{"d_model": 448, "n_kv_head": 7, "head_dim": 64, "d_mlp": 1792, "norm": "layernorm", "norm_eps": 1e-05, "positions": "learned", "attn_scale": 0.125, "init": "normal", "init_std_up": 0.023, "schedule": "wsd", "doc_mask": false}
MLP neurons of a small language model. Each row is named by its layer, matrix (down: output weights) and neuron, and shows model dimensions 0-148. Each number is 128 + 24 x the weight over its row's rms, rounded and kept within 0 to 255. Numbers have three digits each.
A block is one neuron, or neurons of one layer that tend to fire together. Before each block is what it responds to, as a language model described it from the Wikipedia text at the highest values.

Mid-number digit chunks. Non-final digit chunks inside multi-digit numbers, before the last digit, in tables and years, such as 2,'36'1, 20,'39'6, '195'6, '193'9.
L18.down54:111142132096144131185126133152115144109128157113100145105135110123097152122109111129100133151138116127151136118144120099146133061088154119110126121115151122121128177087074153095091139105151157144094111088117114158133146092096166127083105147101088117159122105123070167141141082143139125160112096108147153119150131145134119174163114151099143114125131092145061124066115116095143099107163154104128128133154168173146167172147121142145129150141090108118
L18.down168:153180106128130098157126143098154114168138142150139158125134143154097154109121123100121109122145127110107124094153123070123104109112105129125113100145123120125130154110161090146137113133128145104131102103151065126123094069134102102101108104110088149155117137152108123157130136142138155164067078154127128152132071139108120171143133130110128145128152069152178106123120136117088117055131092086138131075120128146113121146120150125099086128176165153117
L18.down1531:143138131091144118075137125122176125094131140132129127134149138135105089115141115096132113156158148120184095102132129096136103130137136108109067124166092123117150157150134149147070158125104126088130163156119063144132151073098120167097114161099094127121137138118128127160131107101162091170083100141126121155102124104090102129143108148131123122138124129140107064140132148100137110106153092143119165128145150132096145156105120106077165149167088106114
L18.down1646:083114157134153127132115127146117132112139149104089164108111115098112097149123101140130096103100116078159128115156113119158128038096127109132121119134095113147116146104115137127136159124148126112153107142129087155130188088146173157122194100080130069130096187089126108114117053173171156138115116105114130125129119109098119134168134161156111124141160075133148139133138148115142112132139124137135134108182140126075144133139108143126141150130134167128

Clause-opening subject pronouns. Subject pronouns and modals opening a clause after a comma, period or "that" (she, He, would), plus second word-pieces in taxonomic names (Figul-us, Fusar-ium).
L20.down1417:107127128145171120104161113140110148105095141147114127165105154090161187160116105122128134129122113132077130171097172161111138181132149096114113123070171098136126159159157164153171154134121088163123149137145139110081123052110125126155168130140156127113104117138147122113134142110106127120144129149115161147157149129147124130163099092129153165085141145154119065146130110124118119186103146164125087112138139120140114106148132096141152125143141127136

Word-initial M, K, An. Capital M or K, or "an", starting a longer word, mostly names in tables and lists, as in Michel, Miroslaw, Kia, animal.
L13.down7:106096132115147159149113152182146115143121174131155132119103121153161150154129144172105140120111103123121098123137172158108133060117096109145140108062094112175119101152125153162129111148113122149114121140167131137101119152115163170122113161147138139145133113109147142114156144136139078129140092124096101132058088169110127173157114144103133083159155105127114145135154110134170138165113121094137154122153146149098140145113130148104138151142082117089
L13.down69:102142151142099132187137102150103073131140149133153137152144095097158103116130107101139149100107168112163097147120123141118111113088137125120154124152135110159129129194144127175130162127120101129189120145110068128129161125144165112140151154110136105213122109129123154129126104107140151133137112097135097116183070145136113119151145104141116130142120120146156146091132150126156154174103215139127101132111125185115149147120115169140151164136129181134
L13.down211:127106146096119129099158140110103107116117103145167135100169122096147105116101130075113146116164154130157230152150122115122147128136108122162124127131125119087075152084106171119130136137120121096139119124101133150121181107139150142118155122121141120122098145153112120136099099138164122146135083155095078153127148173122145115109113107128108165143137139138131110153147134081175129118158110158148158113108093115123125142062112162151119137147147115147
L13.down365:158112148144127164107068119156149152147131100130078123116134122116117150121161106107152149120099128117125106164164141165118089135166169140086119147068130097123121119121151172132174127105121148101098147117133147166122128159127161120131114139100129139172154101151096124145137115111139146091087142151141154135151129132177160116134116191149104102142106081101137101124142140134118112120101096140103118123135172109110088127135147108145170111129149139131
L13.down513:088159127118102108117151123107076110128133152130115161120114088135137113123115095118145133165133108092096090114099100125154126104130155134095116113147124135141150162119119139146136139129109121116148146113117115133155130181137124106136093132155151144151115103149146115133128128125115154153158142105103082154150142157135120158153158138167153082127123126183150102089135105136141148113108122170133092126133123179141125171128105123129117131140091144106
L13.down731:192124092137143150128110122131143139102130119114102125145146141100097128101154094082144117127131115133164106135143128153152109091122114117159081146153132157127152111108134100120175111129166139143151122091168068114188118110131139124115135155154105141124122130154142148094149107119113137132103151137134129122064133142129139104172098146128146127101116156127081118133119135099122138133120137088121094090122102131096106132116125129139148147119133134104
L13.down770:110131134128119094129133133135163134112137075159144104133143108113120121110121115131163127081147162096159089154140163141108146176128128101164082163107111101160141107122162122119120133108150168130129099157111163135103104146145155126131174096177147193147149154154156119140145135120121128128146103072129079134128157153154139130126133133138130098114148139123121100126131149121120167104079158154134091097129175108135112163078110103137147133107160130113
L13.down776:143115121112143126168121125118174140114088110110155155132129077112105134146134111114181122118099098181096111132143080161134099099147156157077155170099112115110127108118108165134124099114134128101139145178127139147163117102103114090153150131093135139138123102165128138095156095128118152153120118119140090128150110128131152138118157136114137135073124149155168146114120115115126151116127174092104127145136150143129090115116135130133142125119153076096
L13.down797:175108136103169078135092132098146099112137092150140128085130156114135145090069153149096139159096109162138086112126101135114133123110111078092161168116126113103140181148153175151140128133108127109113134111162172103104127121147115151112190090098130117129175146159097134132119112127137082146114130115129101131121157088120127118149130126172144137105186107103169141155164113114194096133116126126091147122134134146121122164131146138191143119123124176089
L13.down1037:145125148185118131118134112117154134126112132115121130076091139187126119106138127137161136117160125177097111119121096113118145145128105153089150130114139141138125127110171110155122114093163094094124145170148119119074184148161134144145182142177138145140164145117082114087108122129109101121136129164117114132148125123116135130066102138100134125132125122146171187126128118154108102116118115115122139127115096153137125095144133145167149128121101119155
L13.down1186:117167141084143114102133149150156154119097135081104137117150116135130137091058156124112118066164134105165114135170078117149121078122132125113088112152106132112089112099123152100120101097164113087150121121126179174147165168167103094171134125150154100098164157132098120112142126123129128115108112130127105131137151146142135134123117126114158127137116139125160122106137110125129142111149150145094108099173092146160126112064126112167090138080118140098
L13.down1297:085150141140147142148117074113173115155096144079198165120088139111119121122108118121155147113120120175111152122118155093156114106090146117125128123091106120127131153177125097135143121157109137159168128103122124122129126124091162138111143114156100097118143120159148142128064137102096176130121149119113128102113111137114104140117125106126177086103123140138165137157117131110102147154118076161138160108148090132107107133089138130091160143155145129108
L13.down1394:149111134138102142129123080126092113145141080132150096101142140163104119149111149118116117131131173128162101120135124168118179157120119067150103144132150131137102128110078135135110123138123143113084088162151111155135098170108133125130103162125100097138111111143149111090153138099145121119120116153136111120127127096115131092144133066086173138150124126102142145163165152124081155122117148143118159114143093136131083164111098122111141126160125148142
L13.down1652:094172105105114144138146126144159113101164137152101128070115155109109111082104121134184104148110114134180139103148128078151123109098114114108129122105120144119149142121119089181132113143118125121158092136113127133151136177143137096088101165115138144138111138134147083155138093152140149091129146149127135122137124129178117126147119160145162145182170110138101150110136097120140111137103144117123151165132128117133090148144123144160165110142118122103
L13.down1665:098134127141112119126139157125138093142093107082131140141165132159111091156156102126086124179143109091139131173107142131108153137128102166079116153134172099107139150106134150143101103110153111125138103160142148123127117130108147118140093093111107135161097115152151190116105109113102130153106101140083176147126133118170151126124117132107134126152172133102137156138095129130141106134117124136122190127131114091129169101153118162098133128111152076103
L13.down1791:161102148133128155099134132114117133141147162100144110116067161065135137067130133115129109109164138135196153144108156126106131119124157119119120123143125130126141121112165122128146080167141152121111122124130119123144162155132152122169092152122171132109116151144112152102107066139152110149132107114182157145097135123101141115148099162121130144117163158082161146106100112142141135153186140136135118131131081119119163122101158133134106121107114085153

Token "a" / "A". Fires on the standalone article a and on a or A as the opening piece of split words, like aid, authors, Authority, Aylward.
L20.down1329:106160131111098098087150128153155123083124166135141122122166189101136155132088128109152162146140159128123092163115120117130121116110131114144134150132138165113110084127130097138146100167166198123121124129128113176135096086143119148099156098128092127159105120113129121090158173131147138112153146147080114146146163149147110155169152121139097122126124135127136140090146179108101130122154148159121154110087115129185098097147121151144090124121151146135

Pre-verb auxiliaries and to. Auxiliaries and infinitive "to" that come right before a main verb, such as would, will, can't, attempts to, began to, ended up.
L18.down203:119126087108126105092129128095119085100108091119165155127142089124103135149115144176133113125111106142140106135138134166174169164075142123095138082118144141122174106081125155138136119159110168126147085124102145097142152112097133131120146150117081137085084136126068110156148120176135140128125095155169168118120143142119093131103169144122126124105127151099122129143121140108128145109139133157113119152117107140141166146095101148094128140134141109145
L18.down293:181139103123097118082117140183114134163136135102113110110101157113114146143131118115155171080146128155147117104110126147145108122116131143118135150121146147113126166095139136138135131077170150119107157114126140167103162099144125109168107105113114082136128100124144075148168148130129140127123126129109179115193105116136150138171125133108144100156137113111097105153117120101100108110121083095114155146098118112130119120123099115131138173142095138149
L18.down345:160112134143116102168168142117183137116110137106090087149094090155086154158150121123136124113185112120128105151121146182126142133115162107137123144096139176151156122130127115138102120128104131090124157146165089117128115153139136160100124107141067129126158136121123127140132157135115096117165104100142181108116062114119123105100147147117151122122122182103136137188127120116134122116161095121091135141146127126170136101115133132080099157117120137091
L18.down798:117126108145126120108139105080124143109117124104106108166135129161170127104123144138124168128160134162105094185127163146106167132166147142130151133089127087157112102122131106139165151139135105136124098155153160105134112099128107116116114116103145151083128112118132133101147124114143122101145137126098116110127113143178169138160134089151142125113139118124096110135145130156182124123128145158122114114102123088089135132092099151094087143118088134127

Multi-token number prefix. Leading pieces of numbers split over several tokens, right before the final digit, mostly years such as 194 in 1947 or 200 in 2002, also ages, prices and score dashes like 2–3.
L20.down247:093151102115111151120162116144147135109147121138086155181116112130113127123131126097142125125107128115176164162153141134150137100139173122146117172132125121125119183136140111133119116131123109135163118114111078120161168100102143110122122127129076088154104134173088054076149105192109102159113133142110091150135135140090134109158108128154104112154140120140128096142144154134106134142149116120156136100116146102079117138140189132141131140181122102127

Year-prefix digits. The first two or three digits of a year (19, 194, 20, 187), split off after in, an opening parenthesis, a comma or a dash, in dates and date ranges.
L13.down398:139120117124179146124113134132125164167156113164156165106099109131143143129114129098123150111138123090126086103124143133134116119126155141099123176091106145122140192116107149124109135151148111165129124160116108118123104082113157048136116119103104128124106101092103145143171144139146110136154148124105138129086134109171121125107150103156100157158138144141138124142144058114153136136158152132088135141150117152125103119106142133131127115086128130126
L13.down447:096107095150119154150123144117166133155091114140094118123143132083086117144157106146117102142151159104103167153100123155128110144123110145116101134123091116116096124144125120150133156129123121125105148148129126096137128130114139104091149113131167119081109113087151095111112101118107135155119166110119105155149111102150065093077140124118136143150128139133081150141146124116118130087153103102177114150110119120137078131108128080124136129110125090105
L13.down482:109159110146123164146155181140139117168172103108097139099113136089138114155113124119127116121112155120190130150133143168143134134061140147085104137126105128152162149114154096156160136141162116186091113114095170104146121121100146101146120185099108120134146104111128130127135105142133097151100128162107140130123128095100112117152089145143133127119114130121128108130124129136133147125106143145121115163124151108096105168139102097119098163131161111151
L13.down514:133170092106132088151119167161200143132092126143123086153125102118137132158074118115146117120130109142087147145097145183165158129123122115141102090140156124118140154111189134131158107133154101145109127177152130146115112169132111116154106144140128134133106141125138187158110120098076125144110141144069161097100146157099110098110121109161117099101158136106149132118130120208138158113106135089151176160145144120118193158149161110125180107101131073113
L13.down536:147102133102100130113148153133105123141136090122130112145104104098166153166139122130148196103163138110136131149122152143128140143131185136125162136098117114132185149085110138125119139137112112125123166140125137127153118120111164124129107155089143161096151141124105101095097099118119176034135118148100170124160083141137099085108125116147097179133161143119107151103121068124120120134117152137149112130129129134144121073112101104069147099113174153157
L13.down726:124142121122106144115136113155125122086129165125154111084131103125110163105167132123171125128113156116109143162114125120074146137125148095126127123135141133087129104109154105173107118096128148136110088164121118109083064074128167133169136092085152125096165132109112120150132107124116161092122150122155118110115130140187141098144149108136149115091147132133097135138149133137156105094110099126137085064075140159083165122101135113115121142133131136142
L13.down773:103095151118121181125090110114137153126174104086124176099140114088116139133150124131136142094140138144124131134136087141150073143132133130142134112106115134162143129152105097124147112106126125168133161148178128144111080105087137088170128111086100127125116123114144107125112137124149144151132121112139088127171117141131127118126143146096137098145144093114163098109138170163141154105170124141147157139116137130106082142110109138147170139133152200143
L13.down877:115152116102108110090132134123114131121118171160119115130141114133144077089114106158153154128110123063180129152127158144109160134128162148114123140139114138122116168100141159126115187116114157130122133147138095127118143139119153149153122158128139147078111119123158149139169146145136131087101123117123145103109132143121111074128201109159116112101156129125101134076134134127108123124111114067133107110101128122151157146124135137099107152178118165116
L13.down990:135123106122089088123128131116133110107128143153112119144136143154124134127120090117127140133105121144118179106087105147148167162131109149140133132204115162135083106098157102128093152112101128137146171144147146080162115141137110136112152128125165091142064111126129129089141147082105118145125135110130099167104106136161163131112150157124117108125124136118135135127151155133108111145100104137163166135098124147095094146103156082137120144146113117115
L13.down1036:092101128120142135164084172114168132106158149111145119179098132101119113130114150103106143094171141128116095195149092138142144086128159122116135150128137123123115111154113108143155169108151169125130098153116105134162156084117154150132114115153141117169157147097142094109108118146146155166104155115118131141137154138123138129143104126124125143153158169107090142125199095107106107137082107127138086141103145166105136117128147089106079133107165126169
L13.down1163:131091144119128083137158114127104123142119115139156136116144140092146140097121119162166123112135167112149138155131140139132101135132101145146110133173108115134112126142140154130100111094129138139157109112137120156081107104100078120104094159116164085135086134146106119098132130143148114092153123163061113112123144139116153143150088118139165135167159115112103106069125167143185088123121153095108164153080080143062133128131123090104136126110115162083
L13.down1256:164127127138140124113131171136089116087129169123102132134151137095140145103118138096142136083144123130107147131123094134136113125161129118130169151125100083121131149090117122123136147145120130108115140124100096179079203113113123167125123180100096121124107121124139091169126118113142134153133138122124149136126147105128117120144132173097105133125182101124084123127114116123110091098097120131115095142103129158123114116153142102102113139116130127110
L13.down1282:128179123116147086113143127119164141114112164114109094114101142086099106167085124086111139137182123101093141111122153110143109165133126101151167161135098104137123113107141122141141144158085152097130060126095140103067124137104113092160158060151161127119095129103087119119155084107152162125119079113109113119114128123157119143110165139160115150125111172110092147153122131101139141122126116120150116110147152130162127131097148099123141117103117073124
L13.down1343:149142086142139136158154149125108117113091135163120138116117129151092123121079105119149074155120102106133096113137138140157129090162116162152101117096167137129120067154120116141144154130111128114138140108122109121095150123157184107152135082089101126118113085099134082113153118140072110148140135161142174143133117098133146091129134128148109140112145088149071117117118144137116133123145168099096076110101168071145123123179124088126096136142139125123
L13.down1454:135140147182170155171127114123110113107129175140167125131127180151114141134150122154136115102113114143123118084149135105128116163110102083086102147151111083141170115140124131134132117137099127135140108109164140127122101139133185140130102111154121100167134100112099173104121120129133109122096135139131165123138150088065091124107106168178126107120094123135156120126127103091154155126141143116131133098122104124131147130171123108141163110142122104095
L13.down1653:113121102110132096123152113102130091123126151120154168128101148171109157119173085127118160125148116084092127165078102099119126149112121091113136156144074115143085130127132144107136075111170150093103125141116142129102175116143159129085122128134101118102113106152109114130153137148114138114123167115120107120103144170077153118097101104138093150148092140112141161095144160089091139125121146126147140136104172126127099130106124123135163213083138125131

Initial letter of names. Lone capital letters opening a name split into word pieces, mostly in lists, tables and goal scorers, e.g. D(ing), K(oller), R(odríguez).
L20.down1252:095132127131119152107145110117139115120117146090136129130146124140137129117132128145147106116100107143120081134126146138137125000137138148131153120129160156122163145109125134132103104121134131143144124133135133118119109255139151103101126127130145134104104130145098137099164128140128142136149121132150113103105130132135116162152111114113114126130117123155144171151141164126149137170123104128123135118135138133137113113123137123121134098149153129115

Indefinite article a. The article a (sometimes one, each, two) opening a noun phrase, often an appositive after a comma: Pooja, a girl; survived by a.
L18.down478:135165169154121121109165139123105112088119155147127137176156114124130158166124145143142126118102148117140129120076086136135071193142129160134140138115096121115148095106112117144138129099124142122144128171117126147120135097167100175151183102093153095121172086130167117149145103116178092123123175135125114120156118093107118154091143119126135143163120102106094098101106114115103103125135125097106089134112114147126133130172151072117155125119152128101
L18.down735:142116120131088130110117105101124122112125160121142135121146122156134088106168147115100139121138078120099130132129097105107098112140130118137115092147097154110121126135113130125161117145143109180148088142117115107163130120128122151142142140108141113122111117142121158112128134139142169128150144125087174170102097172117144130182121158120116115156098091084145149164148168127147114136138134101095137105164129119179113133129116139086120118115169140139
L18.down1432:121178127133135098126141127105124153119087097178147106108144116138102163107097111124098143168116126128151133145145147129132105207140115125094107140145104105141119121146147116195127141109123096139099133064195101157178111108142136155104120108109115176081130135094103129133120105115080122144123111121146163139126127133129156129115108137084089116164106093124154138122127128088154140143135112170108145129184116094107139129126120081113183113141141137129
L18.down1570:141147140154132068134141151107135146160117129121123082126138094119156141090108168149110127115111151081096126122147113127128101108130136165105091136164096088123103107139118085147103153086110121118130117120127134168114120102153114119112124079138089127126108118125091118096122156128098101137116143126108154107154109092149150103107107098113114143087118138128129104155109119130109127150162115150138162139162148111134121127116168101143104127132181147106

Article "an" and vowel-initial pieces. The article "an" before a noun or adjective (an appeal, an important), word-initial "an" pieces (analyses, animation), and capitalized vowel starts like Ar(kansas), At(tack), O(scar).
L18.down560:119154132118087121150165079142130124114138072114119126091127138127070145150123130169100152105132124157092140108145141129088125110124154119121114115153166141177119121136174133151187139117149128124105147152140117138132131109124157142155128112195163111125143119126092134085124147160129110169126149100186096107115128108173141134126130110139123151098156089083147090086106111111146135088102147114152093126115105097094119143122096119191119135152146168154
L18.down1135:120148105113115125127121149103114091108146079133165112124069082156155116129093139130167112135113103087116136113147141177101161164090133133130121131131142114108128167121144162149141107164070069110125129138133098100120126131113142129120102162070155138122140100122128126144113157105126062121116092087176099135111120103159113132081119150096142091135122160087123093122082100167166140065138133133137131153130146167101112109127143135137111134107136144078
L18.down1374:123124110119120112114165141114113143135114103120109116133127160137118101157151099169149151107148094153141162143109164150039142133153076065155127126114136119140094126133130068187131138077143120149115113160141097103117107147089096145117165162168090127099128171086134158126138144167162127156124145135103146148104132099076126111097124125143160123128161092127154120119163096123132165097102133128127104147124146106113111106109139162167117100120141150162
L18.down1512:129142144140108130131092156090112169143141101127107112193097183108136040150126123173139142082103128125136109144118118117165143091093121074109101097143140151137134128155073142145110152103143142131133157130103131116085127128151102126164163160156164087128109127156123074073125108151114124118139087104111109123146135151130124131136102152116118117152109127115101135120135109154144138083121128132109147110118132127133097103090133166154089121120138091162